python train.py --n_layer=11 --d_model=448 --n_head=5 --n_kv_head=5 --head_dim=64 --d_mlp=1344 --vocab_size=8192 --activation="squared_relu" --norm="rmsnorm" --norm_place="pre" --norm_eps=1e-05 --positions="rope" --rope_base=10000.0 --rope_fraction=1.0 --qk_norm=true --attn_scale=0.133 --bias="none" --tie_embeddings=false --parallel_block=false --extras=["capped logits"] --init="uniform" --init_std_qkv=0.0167 --init_std_o=0.0197 --init_std_up=0.0167 --init_std_down=0.0 --optimizer="adamw" --lr=0.00137 --lr_mult_qkv=0.7 --lr_mult_up=0.67 --beta1=0.95 --beta2=0.99 --lr_head=0.00423 --warmup_steps=388 --schedule="cos" --final_lr_fraction=0.03 --batch_tokens=65536 --seq_len=1024 --doc_mask=true --train_tokens=417400000 --steps=6370 --dataset="wikipedia_en"
MLP neurons of a small language model. Each row is named by its layer, matrix (up: input weights) and neuron, and shows model dimensions 256-351. Each number is 500 + 40 x the weight over its row's rms, rounded and kept within 0 to 999. Numbers have three digits each.
After each neuron's rows, "fires on" lists the tokens most often at its 100 highest values on Wikipedia text that the model never trained on; "fires after" lists the tokens most often just before its 100 highest values on Wikipedia text that the model never trained on.

L7.up362:533483551515462465501459543521469510492520517531539508557461511475494490444509503452450488490559526531431568449517550538569465603554501425554406501483459482494580478508496506554542521506551559514489505531457491529470438581493542390506571511477474426524525488474464429503449505498534498431
fires on: "2", "U", "I", "O", "g", "G"
fires after: " ", " \"", " (", ".\n\n"

L3.up419:566506609463434447475474514499465424566533514526450494515469436454461584466412439570494528465509463500502533469472546488430444582452469495530462498458472516583484518504506536389518545481510556496559488519447454454453505466505467511553540468412493398464562510476500465504492545539539476461
fires on: "9", " ", "1", "8", "2"
fires after: "1", " ", "born", "2"

L7.up86:487543447502453581482463565518526455556548517502473459554569526491445454524492504509508539519491497551485513452464487536508486546560534496480529516501502550606500542479464475515535445474503591466459550530436552498472512516452511584544502473496440467436481437455523498440512426500575521523
fires on: " +", " ", " MF", " −", " SC"
fires after: " |", "|"

L7.up972:526460479564462462499465492474533478530520542524554528596583465497473527448515451506499563508576483537463566512494518507453488498524536493484538543455497511543533518444514512520542485459599553542505551512505522525488539578473561449395573522556469455506457523401466466485476427512524532500
fires on: "P", "T", " P", "p"
fires after: " \"", " (", "==", ".\n\n", "==="

L7.up466:457503467533438454469515498498504582502505424551517431520470533443555481572475518484458506463525519476441481542453442449508522471498450472490430528465537515542564486518463453486475429513569489519515471545488500458491472503532452480484464541553478522478544585447492386575460423566531509504
fires on: "0", "3", "7", "2", "4", "9"
fires after: "0", "4", "5", "1", "2", "3"

L3.up1013:528467495475468507462524466510561552514481507472481482498525481483528440453510427410456483545430561599505537479511542444496501545533474427546514479529517481524534545539468407494509559493524491464482504518503547499455486452501518558536476499399450542476586512527481442462466477535486487577
fires on: "|", " place", " |\n\n"
fires after: " |\n", " took"

L3.up1253:546461445544501560526491458511510473576571499488503471511587517419437497493498401481488478488473435561471544563487537450476564487555514436567570575511480439518509446512476515477478505515500484507506486466499477469504355461507473536428495471484491465455492454463494474451483546463471538600
fires on: "6", "5"
fires after: "9", "8", "0"

L3.up175:424512504455490526471528558453465552537467520476510474478536445419437583469493560549519502520502470503449503501518518524519462598586509541503548517495512549527478501460469450474536527504512564493507501509395496507495494491515517523526482489485472492505500471444456429448468510507531509481
fires on: " "
fires after: " |"

L3.up1108:550488543491413489499517479442517461441524459538456494517472499432529515514403468457491494480568653477509503479499531493480413557488495454590423520445515476498502528535486467465512465485459476480529495555515555498461500515520449496535543518492531441492625535507489441593521446520488469489
fires on: "5", "0", "6"
fires after: "3", "5", "4", "8", "2", "6"

L5.up1310:560501517457412442503480487468482487437506437475521480541453498425511547489417478485447481471568533566474543425515513410490468532491494396513420491428549509583612463525437511481483479540523428550519483603501441479474458518528466489502544485517534425536550546471541502507486511505504505506
fires on: "4", "1", "8", "6", "5", "7"
fires after: "2", "1", " ", "3"

L3.up490:439497525492469539462514495517468537534459480482489489515575475453486553519569514446480513506487470503489527476555483524510414512532463544486512592460482498485492612487517546516490532517533559582484533484426486468517462494490505561496519432489512439461505494495461435492525450538490522515
fires on: " $", " Cap", " National", " £", " Grand"
fires after: " the", " |", "|", ":", " a", " ("

L3.up745:541430469552501563520494462440530507562535511525512488527584402480502463460412447522506468468601473546496553543496422529476502457470536484616468565479541564508557518510503539518433463494514515501529506534533521481466466456480451519466553506499426516475558474501490508479540481433502517523
fires on: "7", "5"
fires after: "9", "1", "8"

L3.up459:434554497459472465480499523444492459573495518453573544548559448471471465453519519483414485490513499483490450481471509513507486594591541497491484503423523500567451443534554493513557489501472537466534484529425541544542503572457507447500508515493447491537496507470397429440477479441549549539
fires on: "2", " ", "1", "-"
fires after: " ", " |"

L3.up830:478491507466497517450539570450472457558516549448515541500518444544415507453456486533485481443419492504447481479577519536557457617558480544514575487354487549482470484463535498506530506509494559575506535541403484460510472503470492519485519499469525492483450546491453480458490492459463502543
fires on: " "
fires after: " |", ";"

L8.up214:591480495497461535493526484526464576539453494443519429565448534468518480468412502409448508434511522496525523385482562457544447476483540390480478575460587456534449539510457476504533497504490543514500480498529491476491478526522520508505525486471510416465491567562553492506501503501513513536
fires on: "0", "9", "8", "3", "6"
fires after: "1", "2", "3"

L7.up841:405486457544440537513499471497518473550498535435522466462551466419478498529445471452537485484491391507451475448544463501502504500501557471502498537491459464498486588480508412455493545429560526548523489456458460476401414525489439546472559487443419528465528466443501470536511545486494538495
fires on: "8", "7", "1", "0", "9", "6"
fires after: "9", "0", "8"